{
  "optimizer": "muon_variant",
  "lr_mult_o": 1.5,
  "beta1": 0.9,
  "decay_shape": "linear",
  "steps": 9758
}
MLP neurons of a small language model. Each row is named by its layer, matrix (up: input weights) and neuron, and shows model dimensions 48-175. Each number is 128 + 32 x the weight over its row's rms, rounded and kept within 0 to 255. Numbers have three digits each.
After each neuron's rows, "fires on" lists the tokens most often at its 100 highest values on Wikipedia text that the model never trained on. A number after a token or word is its count.

L4.up446:140124080180137131148167121111085119141125169140071220142054125111159074151162097145129152142094068106076108174128118147115144129161092148159086223129174144146134115137137105141147088151143097178171070084188125160118116056142150102116155096111130099113113071202158142114148138053126141163060134171113134081096080093093092156117147130097147090136135114132115105133181121165143098111121
fires on: " |" 66, " " 14, "\n" 4

L4.up1686:058157058138109125130096127113112082130114142161135187175150116117144136099109108136136153106126114116145112073060128151115094116170139159103106077087123107089117146131099116160165133143189108143147107092124170128169147125154133111124136138138106118165125174103084128085085098130114190126148128139116098099113142135150180128090124147152096113093122121111086173067131112139139095090135
fires on: " w" 24, " W" 14, " that" 8, "w" 4

L4.up1545:128109111094112091131140090097158131056167129148132183132131170176134063138143122112134127117157068127132103119155132080172147112140083178121123082133103112112116099104116168169146109113137135127136147155135108139031163088087126138135076116128122113129185181140193105161095143144105097116155154126132128097121112134088128104128095087126134098095167158163127131125092125094097125107138
fires on: "," 67

L4.up2027:074137142127118117140115102125154178151159153123112091100159094181122159132147104162103136154105164098147118142098076144088156098121125155166129146135198105138145114160117127051178145118120107109132136113144157152138154081176117170146111121183094115062151142144153123089129143077142090127171166147100123136132105046128135093204116119201114134129145146123161097113171093120138115167050
fires on: " Ch" 25, " ch" 15, "/" 15, " c" 11, "C" 4

L4.up503:176118059169136072114141052076102157130118135116044131100101085108100179203045075114156136139154124140148067148102137118156144113100170172164115091090146097113138117149089134179129120112163139092165128169112153114071107101125118123113095140109104101099167063168160107152162164064143071172178117130149138183155123105118138136094043051111190171125141185134111102091118186101091128118117
fires on: " sh" 20, " s" 18, " v" 8, " S" 6

L4.up2365:187104140147185146192173119143133114189129069214110101168106097155120153142128149116105156133091130126125115140181122133152131105155115129120145151086139118122082098131181119114132074155114136109038173137070155132155130155162160153138091090133096110077130097132141091073124139154079178060143090118116144151109139158149108160173157116140183128177145084125125145106104097141118104123143
fires on: " H" 33, " h" 21

L4.up318:111176109151107116117172091138121176110150102178151149159143113111093119153138142126136089189161141122118133130167132122177137069164122147139078116139186125121139077173132110100090134123142186128160112086067117147143136147124114146092163182150115134085166095155125136059171144101156087132113139133115125193143161146110087157111183100113115137097140161150087096129135150132095123091169
fires on: " from" 24, " at" 16, " of" 8, "|" 5, " with" 4

L4.up1286:112219154151101108103160165171159160122093152148124135078104117172193145104096094092176159083123120121083148141038147112115140090091144148122119119149133117183113188113175132070137129107089113104148124112143113102129140107121090087154125130101119140109149081158117170058133111067108092080104101185103117136118145128058080101120196124124159149157145103189155118126152064129063141104156
fires on: " |\n" 66, ":" 9, " |\n\n" 6, " |" 4

L4.up2506:126143134096173107086110128138114093093101109152148135153104138154121107102115120157112208098165155128108120141153109086077109118215142179097135127115085139079137111090114118146148109157147128158155182111187134132195126098130198168044134146165057178060170141158113084108189161163173120061089161085114143086132135136111163131127145130155148164119147179091139117177111166123102109145116
fires on: "ar" 20, " ar" 12, " inter" 12, " r" 10, " conf" 6, " par" 5

L4.up2393:138122139117134147155144099096134112107092140170131159178133147118092097094127134120122133067100109136147135091134131150040128151140093179053045184153120168163140116185122136144107126114155151135097155092110147111142116133166143145106085137095132107111139158102150127139140152090091176095119056143073107138100152109117132114109108098147170152130129047109114145150124113212159103142160
fires on: " " 43, " fall" 4, " met" 4

L4.up981:141117148146138085102123084106142146163084203092102033105170099167083155147152137150140161124189134099177153193161110122147103122134152142164099179138131098132094163141130134135143110137130135144138123097163145120175110140172132108111142129154166134130152064099130100202140128145118107105121136146090151162166153130094182124100115099121069126137135115086153170140142118104151142086188
fires on: "9" 44, "0" 9, " Be" 9

L4.up2056:135130113066122067082135116135142102129203143079109153119095156119076098161168131138138158054147092099089160140150146081133113133187069164116160111122077111136142195174146155092119149103167098129062111065145131135109193088108116166152073149140115188145211151136107139097068171129113156157147181176061090082067077129138131155113130152102133177134140127128145156161121099156143131060165
fires on: "w" 15, " W" 9, "r" 8, "z" 8, "l" 6, "u" 5

L4.up762:139113063151125171148059109119116064143121123123097157091158113080073185137131125121137157146059131171164127112167094145131123073157092175063157101122099163113135124084112124131066152206116155088215175157082135140092155101116157135093089121142128099139137111121124090153131109130102151096108158144106103160116096130116145114121095095146137111160125137123111142116140161119125133145157
fires on: "," 46, ":" 6

L4.up844:123171131130159083149077090076161126104101136103100119133123061161127096179096122161098142181137099137091112111161079120119146123136167101101130151108126131114145196105149142123110114177112069172161090119155098131082121048139071177104128134125104130144128143167159110175122139130133122107085108118098127163107131141072119168108106094173093146089191097137107208143149158180093102194152
fires on: " in" 19, "0" 14, "9" 10, " during" 6, "8" 5

L4.up1340:104115110153092153083094199134170098152145210138123152154105197131109144169148171134129155150124080094121120138102100112096117185118075160115088107131109119074150170079146167168173116169136150124153149136137118178097135115202112189145082095075107144134098075124112077136164111071134141124110042121121126129130150100122175133135079139110106156196127167131061150145061153150106087153115
fires on: "," 56, "H" 6

L4.up872:176150116160117187125085095077151135101115132100142136181098084097161130171098079109106175117084105146130119146183135084108137116129158150213130167104118139144173096149095146134104050151194156104167164100109084106129130100092083122144150173144123127124115111126100135110093204140149100072144126136094149094119098111170151111173119152116159152090133156103129090133170122127146150158129
fires on: " " 99

L4.up2319:132193094130123088176117136115171205096165122096117070137114146091127133142150107142152062163123122156124130123130073114102136133157183097170117085160177136130131197149157116096191173179152163175114130086125150134143168072142153120161104113109143144165121118167189099057117134157124135120158165097120122114145108107106122143100085123086144108132168129134115131118144141102123091135116
fires on: "," 87

L4.up1732:190163088130145169091118146104144122086148088065173140106116127131106125104145124181150134084127099091182083126170064166204162167092136128116151206141107147169170115142141110157117140127132142052152088072141163072129107129151136143127082099105090123122124116073135081131137169169192143171174114145106096096139139130132115099164089084134099058100136158151103121118126116171163161105107
fires on: ":" 39, " pl" 10, " Pl" 5, "ic" 5, " Trans" 5

L4.up2085:139148095149162098127184095127108127212083148097110202134123105110152129155135135123151163129125169113156118161107088083170155075123145110106081109177134102116134119199122160128150146132143162107199143091092125084093141158127094117115097076086113112119124124128119166047154165086138144133159130102169140172092183111110121131116106118104113174142122080150117072106163109104070096116169
fires on: " of" 15, " D" 11, " A" 9, " F" 6, " a" 5, " with" 5

L4.up350:128156118144152199142094182143143157109090048135124125157108113101176104157120147084198125177152111090091135118095151110123129075103161107088178172113135116124178138158103093119078099131063090139082173183142129119159130113126173154141162116126149098174121144151121102117183042065116059132145127167165115113169175178102157074127094187166109180154126120181117147138115132118141112119113
fires on: " " 33, " S" 21, " |" 15, "u" 5, "s" 4

L4.up1456:217162127135088142103129104138159159195127130151105151109076123163124101125104132112144121103141126102170133126116122105137149110160143146175162083161091091161138157083123167137164145142152134139087210133080123117144139131163137154079139135167167056140140114132095087141156154063126089112135131085169099180069153094108130081191078129167143168128107112080120080160149077111187132127120
fires on: "." 57, ".\n" 17, " |\n\n" 5

L4.up1646:183111113143114153118098121170135114163121120128166114106169100148130156106136171133146132094147147114141133086120241155124199118114081155106153131019120081094121116090147169138108123125158085138113153098102161116116124098072132133091110101131116127088154150098106117094101089062065170078053151158128125154160130149092188091190111139087074103126155137153107074132164137114199156093113
fires on: " S" 32, " the" 12, " D" 9, " N" 8, " R" 5, " H" 4

L4.up2312:135143097071109140186128148135147122140154160118102093110165178093084112112097141142116111079132132084091095128133102004161088132138092144145106070131110067148110126224185077122136101104128066175072191158079140125135114099131126172044175096165109089165138149197053102086105146110143139081162100177118162158124117127156164097109166148115164135179139127108103097163102151158129089149123
fires on: "," 44, "ing" 5, " mark" 4, " designed" 4

L4.up1080:122114135127075128117129151179119080160131095108163172122202158131106082128154132147148132155211129159148096131171149156161139185173153123131124120148133167087109178143156160118147091160103121100065090106138151087155106071118119180138144137107121113187156183094100078125052135122156134167176136081087131180129100154161107065167133176143165158150160147141217057119060144095132142132130
fires on: "." 29, "," 24, ":" 14, "-" 5

L4.up99:153144117113047155133113103183181132103091118179124155165145182181176125145123118091142157100132119150175163159152113095080088116125107143049041081080106144115144083101090094088104163167088056103137154071169088143197059147109123111088159134130086171101179138161169141140151149101072098196131123147132171134129102117123146158113101101189156100170161185130119171121138125146127090122103
fires on: "2" 16, "1" 16, " " 9, "4" 8, "5" 7, "A" 6

L4.up108:076170142212169122100109139127172087114107103144116157142157070166149127144129176150137137075140123091093193138142043109167073085104098026133162108187134175113100160151151117142166143119152093178114116149122147138106143184077140126158154115130146158199135175138155140034120095172074122160151160117123103053151139136150122139133154133190129114085093117102211159114071079108156095159134
fires on: "0" 40, "in" 4, "en" 4, "n" 4

L4.up631:144165109090072134179164166089165151140135147134065133103193070158137093066109190132139081176145085149079144165137100073139157128173116103118099170131135152114149124088170057120108144138176068139116114141180155124167152117160144082140087117161127159147100084092147107129138156047111112134120124113044096180103101124158146128115136114111135132167153126154129142120134136142082185155119
fires on: " the" 15, " September" 14, " March" 10, ":" 7, " November" 5

L4.up11:160097092087128168157190143094157118107096142123118149118190117108150187105154121098108110163111143104151103148088114114173080088142073209127150129190130160112155128172155059165115112128151078106119115114133169075109111115126167118124187166166095188152101152115172151102146100138094150125094212163189112129159162167165124116121132189120192175131077104138130133098132179165136168105163
fires on: " |" 30, "-" 14, "2" 11, "3" 8, " as" 7, "9" 5

L4.up2044:150104146134152068147114142088129094181124094109125154107101145142089127147155103160089120101119099084125159116118138112075098183125118098137115119117142125184122092122147161068143116040135100141133117130088164104141079097083154102130047115104097134107112185174160158105067107219136109097168065118141070130109060093098180152139101125154149108125107113129173141139146148162166113092091
fires on: " Ch" 32, " as" 13, "Ch" 12, " ch" 9, " the" 4, "-ch" 4

L4.up1444:124083131176073149102141149096157166139102083143139102096124114150149096171121112128172116092099094102142146151155077144164140166076111062157129063097111120101127123120153158138180169151185071068085098067143147081120108128137129117116126145129127036111141104133182135103155149096121091145170132126089132192145137123149200059114121155152123089133105095107187192116130142221159167159159
fires on: "0" 21, "9" 15, "7" 7, "6" 7, "ty" 4, "agre" 4

L4.up1764:168151134109161121127089109119125162082122149092087099180180200174122155113109075131098120173162122142124126197118148127133143141115083148145163148158177132175100183098073162126098122110102057128117129165128112128092117119165101079125174156085133122146074111075171154190111162161144168176137092164081173073112120146121156104126184137129084119079133106116163194083136180142120174096120
fires on: "'s" 27, "'" 9, "e" 7, " ‘" 6, " '" 5, " (" 5

L4.up299:109111112133149106111132122142122129159127065056165106121097093145188140136208140129110125150058134080181168116144117074081122141107140137179141060116149123150119067153079098077177167205110111185098152128162138121121149113150207209128077136120110097097111113115168168135130140137140190153108165192122068155135128143076136120154144121160146095065131181096143080182157057148114111115119
fires on: " " 29, " (" 21, " the" 14, "q" 4

L4.up1875:127102103185138123135123116062121096193139091049175145084135189138171117143091151135176098202135104139133186106195120133110129110105079133158123120186099150114122162152166201164178150113154078118113138091126106120135134115130162100064144142153109056134121102067143127134158109165095132133108118153139123146164166216091141129153120124126117160151103119175185122120088118134140139131104
fires on: " at" 24, " had" 14, "at" 10, " was" 7, " for" 5

L4.up1836:082101136131102083181166099131134187115158168161122155128157099135067167154132049173114095160110142159151113110102151079154122196090086124162130125119133120132106092092136143126120114152166132093147141115138122124175149122122140099129085153115164151093115163144135094083147174138146111118166113072082100108137135129155113132080118166101011210143092060153228076110079154145103153092056
fires on: "," 34, ":" 17, "." 15

L4.up2551:155183150146144146119140123124123197160136137127135135100134074184128192191105122079150189134122103091150118135154153132111168083079183149112151152143155045181146088120137178125177132148133093110105076143179120119080108154124113064160084152160115093124148104094109107111097138070133086143104095130098108120122166159096197182111163107125206145123111113148203130128139117144136105120114
fires on: " S" 15, " c" 14, " s" 13, " re" 10, " p" 10

L4.up2351:159118136152116157145180140130146143114108197126139128134109124155089119122121157196136149158071153061140141126112093161094176130122111101170134124085127157091133102112177129161124104119115163101184149138182102146089103152157110124139094119125162128072160113150173138107106066138092082120132074097163096083124197202133097179153136149087142119084119089145146132164163162105101124151175
fires on: " |" 64, " University" 5

L4.up889:191143109178173107057116073118169165208106085140160150093181123157109130175144109089093188094163157141120179141155161163159191173096100080119121117136140083087128156151202167079161156136121119137107120105134121148132068081117176158132100181143158093159117167089088119139132124148115091119123097138116097122139162189154197123145142110112060149171123125125138060137210159072209060132170
fires on: "he" 18, "che" 9, " E" 9, " U" 8, "ure" 6, "ire" 6

L4.up219:185149124121118167129088114139123126118158137157118126121180164118179168111118154144101128108160114073164153073151112114144092102085117150123082129128119113130112087142115105058141041181127142103171135133141117098108129147097152134107092125107152172133137080170146099108207191101108119152093102113183116110146117061097112143149067107135184190101156084129157128088157134121103123085156
fires on: " D" 45, " American" 5, " following" 4, " a" 4

L4.up2433:161101091202061114112072091150118128154169118103168160167115114151149139154119125113128155135101114177157162088049092193141152097132102089149174083063119140127109141115128184110170093173129098095176086112146104137124206132162101110152153159104128096147219175092124102105117109155106133141092118155158118139113104102098172138175148145178124118114156135151188119107196115194116181156061
fires on: "." 21, " K" 19, " Sch" 8, "6" 6, " |" 4

L4.up755:075190046136088060151078112110087141138143107121175140045074117161118137155128074116110119170108083169101198170144091169124093108176109109074129138146117139146157075133091179088138113124064187158167097119127161170093133118094157110096182123117164127086176096093109130133135120112132103121143147130173114187150140162107091090147103111137127123104110103135157118078109114146088073113197
fires on: "," 56, " where" 5

L4.up2470:078151140089118101145114098149126145136127162103156120082191178116131112166189153148116140110149114103101135082174136091108131123146125104137104148171154160111103216163147108177098115110150170103108106074117117131113102105106077173070130143120156178076143065166157144170120186041148136101112133102074139106074115147064130142133097099165135164201176134064122190181091142147145151081097
fires on: " " 39, "," 32, " (" 4

L4.up2050:130117148155192175134137168084181078108103139168114116059120120160119061170126149099107119128128108124156155098099150186183144107125109137095122116140117101161040103148170140092158144109110083106149106126096132090110143145143106105067140150119095185129144132126164107120166124084134088156139179190154187118130125078023121115157103163125143068041138116031098184080138135109134093145112
fires on: " |" 36, "8" 8, "2" 8, "5" 7, " /" 6, "3" 5

L4.up1332:103083153091144097162132119123153149123140147098113167179120143117156110110116115151143154122155126069179113147149186107166146095164126130151094143164134193105116108112079127158096086112093086122083055143098128116172141103138103108094143169132101161144089060091163119200177189164109153188127174168104123169189144119105059138062144134114100122164143136122133096088085078108167176181149
fires on: " |\n" 20, " gu" 15, " Gu" 8, " sw" 7, " more" 4

L4.up1838:123151098145103154133105169140159121077122125125141133146162152104154131204157129141107183121090122092127137168084125115141152139158124090097151097134172147088174147124168147085168086130128066122123113141224164158155096102061219102118110158129147105153159133134145147159127106103110158113120130147183140131210118107114175108189155141164148092157111184157130131141116118151148119078113
fires on: "|" 43, " |" 36, " (" 7

L4.up2468:156207094189151096176090121140134157089124097137115165089155081108112088163187139085138190191103108136099114127150127105157122145169097147125160081081148082131113160077191164116130140127216104135115140088064164142158156161151182115048139192104164105117102126156153137131119118156134136161129051132175091149078115105119132138110097124089106149131095151031176141049119126147092109105180
fires on: " D" 47, " L" 31, " d" 9, "." 4

L4.up1848:170109166135146146105199157128111134163087122101152138094103184146144169117151120144163124156119081142094117190197071101123164101134146125084154123104131151094105172139143115125082069127166137136106094184108155150141122124110178161053135142196071185126126174113151132133099108141159197085105164162095098176104117096147085143160144084044155121175098125131126080125107155182152121076082
fires on: " h" 11, "is" 10, "ri" 9, "as" 8, " do" 7, " so" 6

L4.up1601:086063137142128147152145169129153121139090102112123125118179113129137153105083168118108123121148130190144133096145151136151066152085144137136069214090184123195139106138112100110070137151139139128187155109111154150120106139135175124046133164046053176130104133115163142156108109110126147112126061157090099076152132141137131180147152131161140136161100143118183214143135086158196118126174
fires on: " l" 43, " " 24, " m" 13, " qu" 5

L4.up539:139132141168170078152146095091159178101125117125171133140120061158140135126166124107070128128171092064057107133081226122148094130153186124113162155126146136121137094171171157135129144158133038086062153157053112122093142084136158184083100121111016143113061177103085109164105148133148117129141070135128131104075108183107142135153133140132105134107093113164121159115157146094112142116120
fires on: "1" 29, " There" 10, "8" 10, " right" 4

L4.up766:145157153115118131097166172129104181077163090087140146123185096139136151191094127144165134064141108151096119133141146139143083169113072146122104152112112167154097139149155113097167089116145139109056128176143096095134100150131188188115102156146134145170107149127110196158142092165161172081121163135124123100159164095140116147147140167148087155140129129103139107182126103089108134172154
fires on: " E" 32, " U" 15, "ae" 12, " X" 10

L4.up950:155097086143111130126141100100193082172092166184197086058113165148164157156136072117132142126095097090135148110124100107103136136082157103156101104137155158088105130072062159106109119101147159124126117110185141108115204115161144162103132131131155152133105112118162123107116122114137133138130111174134076113129118136120098084110169128112088148120161134148137136120104111086116174122205
fires on: " |\n\n" 34, " |" 25, "\n\n" 20, " " 14

L4.up1914:111085231124182140145131124130132134163150171083130174117161137096101107133127146096098133173087119158138154125103109153119169092183200135119135100062139070172185130117094142164072118171170097089105204135189097146132143100161123098066144130094198178121067115116156103077132149104130093082128159121068171143138095156168134134123083148095124139103119132106158137150109091096153117150115
fires on: "-" 49, " con" 15, " war" 9, " War" 4, "y" 4

L4.up1609:095199152170084168131058126128148108167143119130171119079119087162149070085119155129125136102142069134126115146177116163071102111141142169156112169193102144129097104105106128091133109133115121142118122183093128117073083196108126179073147217084137161123042140099118174210094179235137138159130093080101128135136176169108170105153117186115107171156127087121125179127117150107146184179111
fires on: "2" 15, " but" 14, " However" 11, " however" 8, "3" 6, " August" 4

L4.up1504:131087135147148118095144165079155072135157180098102215190128150204088088145081174112164159105128129124094072167132071173100057113117129152135050045176073076092124098132131119136149140175121162120133139130164070108104131099155113109156117113100162127108111161176127109095141153155139094126204112114132114172137129128113098124137074073142099121156128117170125133085123161124115172101099
fires on: "0" 25, "8" 11, "7" 6, "6" 6, "ov" 5

L4.up1047:116134124125158127081151138180130113097099180140164138109102130101149160132126174141117079116176126157121130154131166099142198150162166141119093124085129123105210136104155148051158064110103158133166140117090107129034054108130103155144112088101076126150144107163100146117127083147139087149121165139081148133128145130126099127181103077164150125146126091098132134123138053094151092051125
fires on: " to" 26, " them" 10, " up" 9, "or" 5, " together" 4

L4.up2486:131127074115151171129142180160120135106152112136147166133066118128141090091153105086179111124128121086101109124165097164129085090111111109133129143111160095090097195091127080167108074200143141070122158139153145128132129110062138108139164138103107159085166131140111102164162148209097133119147106180144076146154179092097171108071088101166179138130065099075149110173124103069140125141172
fires on: " |\n" 29, " |\n\n" 13, ".\n\n" 12, ".\n" 9, "\n\n" 5

L4.up1467:134152135137192132102112127116135143128107117121094106150097136165116149087124098157135097104121103158172134120122130095073136102118160146163097119148121129169168089199133114183175161176127118069139058112135122095148139134144092155107126167130083176155107086094061118112150085113090111113090104128138113128123132063149130165112113152171188105137161094124110125093085094117152103162112
fires on: " " 33, " which" 20, " River" 5, "X" 4

L4.up2111:090156132053101133120137178120093170107098121132083102148130174142146027147188144160111137106081106129156184091114189087175113121084128158115142097189217155116137080114111112119148156125166092147168130140149137070102123120119151129074114121151074125161129185111102150106096152087100110149143132120134088092106101129053180097142119154111101103146086191078163164105147125185100174108156
fires on: " also" 19, " such" 11, " same" 8, "'s" 7, " example" 5, "," 4

L4.up1635:161166155161107171143095168113178130131112110181173134149111068096104099109089127172155122134136144210165094172206108174142119123133141119172158132122087156138082114142111155142155127144124172094098156120141087107083155117141087116135149086133063125113096127114134124079133146148084122101081127154158144087095140148147161053145148119159110127192106118145118138149154143140170144080121
fires on: " " 55, "i" 6, "or" 5, "τ" 4

L4.up1230:105158096126136113134151113125154096098115096077133042094131149162167046055118141148137110138105133132171110124199109106154064133149140114137133124129182131170161111182103115077135170126133168142132117162073132153136095086178143099100113163083125123127169135139148165129076139095142153168041149128076089142169135156123106167103113191115164121135135099124095116152156208098097133050121
fires on: " the" 28, " and" 17, "'s" 6, " a" 4, " well" 4

L4.up1229:118199139141109138162179187144068156168124060139159083125111076114095104092097128138066078074112118178136149130154164135091147130140143089166186122125095130120120158128091086118137096180163164111125061160108105103121128109077101094139113134149150131113173155050081093087111160079144166096121114074144069145102121144165115086176071224092134110124093128113048067147065132142136114142116
fires on: " and" 36, " as" 24, " the" 7, ";" 7, " " 4

L4.up1518:172141161078121167140161079132175111157105133102158070068179184117120180109120137122083171105141158157121171132145100096141188135103129154145093148175128123185097159108114153142098134173157082132088154081137139122140153134147078088153119092130072159124124116143132115091120127129105092140149156116150091137084139107103130110069143124066134121117143104122136180112136128110120132135128
fires on: " and" 40, "," 18, " /" 5, " at" 5

L4.up1906:112098150070142187125181107099119105176148136127106130148144091120108130077158131093135116103149135132125103092112168146143157135097167155144176098185100160170122144102093082124129092107193139119110080190164089128116091164120102157153117129133036125082179118154158123133121116165101075165168144135087145076079103086161181142117164186046158145097169149106088110146115119082140094145103
fires on: "0" 32, " of" 11, " as" 7

L4.up1782:136180112115104063161159129161098134124081139108126148171099096186118147129151159160163085086057090154128101129086143196104118121144161115127082173178078148124101156126101095076128142198134166126201107113111110158120123154127115076076147176137104131068128057092145137112155089100097063121150077155115122145132072081139124139145192168187086097161161138105143086104107148141130116126123
fires on: "at" 17, "9" 12, " Ch" 7, "ol" 5, " March" 5, " ch" 4

L4.up1739:176114199168127132154141160114075131108077152111093153157159160170108118115095154128123121162153157099108161134143138048141102123133126137146096193155125102166152196181118098158130137115143087169140139143102169085141123155142175168143120107094083100074068087144085130133167129122176153137140200050148089125094156109141044130144154096114185127088144123149138095116150055112124101091111
fires on: " F" 30, " \"" 10, " f" 8, " Sl" 5, " of" 5

L4.up1639:131155106192076168199182129164155122139080128090117137134184125146079141145132174173102123143084149117167124077148112092124154052123130103104100176087099051050103113123097126109124107167099127145171151167081141133123123136127128108176180139159126154112151158095099098105140139142154106091126115073127184126113167152129169109097150107137146147118103108196094069089129111108141121099151
fires on: " P" 43, " p" 14, " M" 13, " S" 4

L4.up1288:172121150060119063124119103129081160166085085146097150126081136110219122154169158118180160077137142087114146171148160131121102092098135125071148101093206082141106148116190115109158126133135152112124139126119136131165118126185153109114225137155137128076106147131163117153155107113166109172125132129132097116105112120082165117115140160123066181093155109117139129157141130097157117116156
fires on: "1" 23, " and" 12, "2" 10, "9" 9, "7" 8

L4.up1281:129164148124127123143111132239116122117053129159130109107073153119144150192171163148149113098123106170093146129210203045137135126160103104166085182139152112116114173088128138117162124141110058169085153124134161117120141158190145120153142143153100101093204118184120118145099121090152138063132155093129102097161067120099092136054093110131079073116070092083159106167063101114128118101130
fires on: ")" 69, "\"" 17, "}" 6